Weights of a small GPT-style language model, trained from scratch on English Wikipedia: 6.03M parameters.
MLP neurons of a small language model. Each row is named by its layer, matrix (down: output weights) and neuron, and shows model dimensions 16-143. Each number is 128 + 32 x the weight over its row's rms, rounded and kept within 0 to 255. A neuron's up and down rows have the sign that makes its largest values positive.
After each neuron's rows, "fires before" lists the tokens most often just after its 100 highest values on Wikipedia text that the model never trained on. A number after a token or word is its count.

L7.down124 [104  95 138 124  76 150 182 167 112 105 136 148 123 164 129 132 106 196 152 181 113 104 178  92 106 145  64 135 147 169  84  93 122 101 145 121 126 143 149  78  87  87 125 133 121  93 159 121 160 123 165 165 138 214 140 101 167 131 116 140 101 192 172  91 199  89 143 110 180 104 161 130 167 139 134 130 105  79 120 193 152 106  94 135 124 111  98 153 115 143 125 129 171 135  93 121 183 146 112 138 166  93 165  75 105 126 117 112 107 182 107 119 195 124  83 127 130 135 103  90  96  53 130 192  88 107 137 142]
fires before: "x" 15, "m" 15, "ic" 9, "pp" 5, "k" 5, "ing" 5

L2.down292 [116 117 154  96 157 108 120 156 151 123  93  66 132 142  84 129 168 119 163  93 125 134 126 133  59 126 143 130 121  96 138 115  81 152 102  79 150 135 127 183 126 123 111 102 151 103 138 172 170 102 140 174 154 111 112 124 148 148 161 120  96 114 126  89  53 203 176 186 152 154 128 140  99 126 127 187 112 100 100 114 190 156 159  79  90 159 149 115 159 114  94 142 129 118 101 130  55 105 129 114 166 123 103 111 134 182  84 113 142 106  79 188 156  82 155 138 123 135 141 133 127 117 112 164 151 123 172  86]
fires before: "1" 12, "4" 12, "3" 11, "6" 11, "9" 10, "0" 10

L11.down542 [167 149 127 139 155  63 139 151 171 116 135 125 157 141 148 135 134 166 133 172 124 144 157 171  92 168 138 159 114 125 129  85  79 171  58  97 103 155 152 117 129 112 106 156  75 118  92 152 145 130 125 124 107  99 169 115  79 132 126 101  83  79 169 171 143 130 128 171 140 167 226 141 169 109 137 111  66  84 163 136 117 124 121 156  73 108 109 139 154 119  60 114  74  89 163 135 102 213 145 165 153 119 100 121 111 121 109 144 127  65  63 108  80 120 139  81 152 131 120 107  88 169 147 162 171 110 111 186]
fires before: "op" 44, "ak" 9, "ace" 7, "er" 6, "ers" 5, "ay" 4

L5.down111 [100 156 164  98 198 133 168 103 115 139 121 106 138 126  62  97 190 134 182 109 139  64 110 121 110 127 128  75 116 123 106 121 169  86 155  81  75 132 121  81 137 137 115 134  90 111 139 185 143 166 154 159 114 161 113 147 148 157 119 109 122 119  62 147 125 132 137  98  85  86 148 121 126 112 145 122 138 138 115 140  82 134 106 177 106 145  84  48 167  43 178 194 142  92  80 122 168 151 109 206 142  41  98 117 158 114  82 178 100 116 125 126 156 104 154 150  92 147 158  74 136 133  91 135 140 145 115 112]
fires before: "ers" 19, "ri" 12, "ect" 11, ")" 7, "d" 5, "b" 4

L2.down240 [168 157 202 156 147  78 104 106 113 131 132 135  71 125 161 119 144 105  84 108 122 119 132 143 154  79 107 157 172 134  98 102 112 126  80 132 144 141 155 112  92 193  91 132 146 160 121 117  87 117 106  84 126 134 174  88 159 140 137  66 176 164 186 148 185 112  86 131 105 141 128  97 149 135 147  84  97 148 166 104  99 173  90 153 109 157  93 148 164 133  91 129 123  74 156 161 146 181 130 106  84 127 129 119 127 123 156 159  99  84 134 118 159  90 106 161 128  83  67 145 137 112  80 142 160 108  95 114]
fires before: "ame" 24, "ow" 10, "a" 9, "ip" 7, "are" 7

L2.down387 [126 175  51 128 145  78 150  84 131 136 129  82 120 140 125 137 142 101 145 111 124 138 154  92 130 121  65 135 101 153 133 155 188 162  73 117 158 111 131 154 117  73 141 118 169  90 179  82 159 111 184 150 166 126 188 142 155 145  89 155 169  95 127 179 157 147 144 226 161 157 107 173 134 111 147  77 104 133  92 137  88 199 110 123 173 124 128 159 124 123 105 121 170 140 177 151 101 116  92  70 120 129 131 156 127 196 123 105 106 130 160 173 163  69 125  95  74 114 177 129 145 158 151 117 141 125  95 121]
fires before: "ic" 17, "ain" 11, "o" 10, "ry" 8, "e" 8, "s" 7

L5.down252 [114 110  98  59 159 101 164 113 121  91 184 122 113 124 140 138  82 120 128 125 105 111 103 181 127 176 104 156 115 149 149 118 150 150 171 135 111  90 102 172 166 132 146  66 151 183 113 136 146 122   0 118 125  87 132 103 147 149 122 107 104 103 127 129 186 153 129 153 139 129 107 155 137  99 142  88 117 199 123  71 148 114 135 168  91 128 141 135 124 176  90 131 156 119 160 148 148 143 133 174 124 154  63 159 107 137 102 140  88 158 132 101 124 108 125 109 107  98 110 122 168 121 118 117 115 122 140 151]
fires before: "od" 28, "ir" 9, ":" 7, "g" 6, "c" 4, "olog" 4

L2.down457 [174 120  79  81 160  96 158 179 154 123 160 136  52 117  45 138 115 188  74 125 170 100 141 119 128  74  80 122 176 166  63  98  81 127 156 120 158 122  79 123  56 129 143 129 124  47 133 143  75 103 115 108 156 133 144 105 115 116 108  83 106 134 155 139  72 110 150  92 144 147 139 153  80 171 126 158 102 139 104 114  83 146  48 111 138 137 173 128 105 179 200 103 154 112 161 114 109 159  89 119 116  80 167 150 124 112 126 106 129 147 143 146 130 112 127 116 159  91 136  74 108  98  94 158 129  91 125  65]
fires before: "ong" 20, "b" 17, "-" 14, "ign" 10, "c" 10, "tern" 7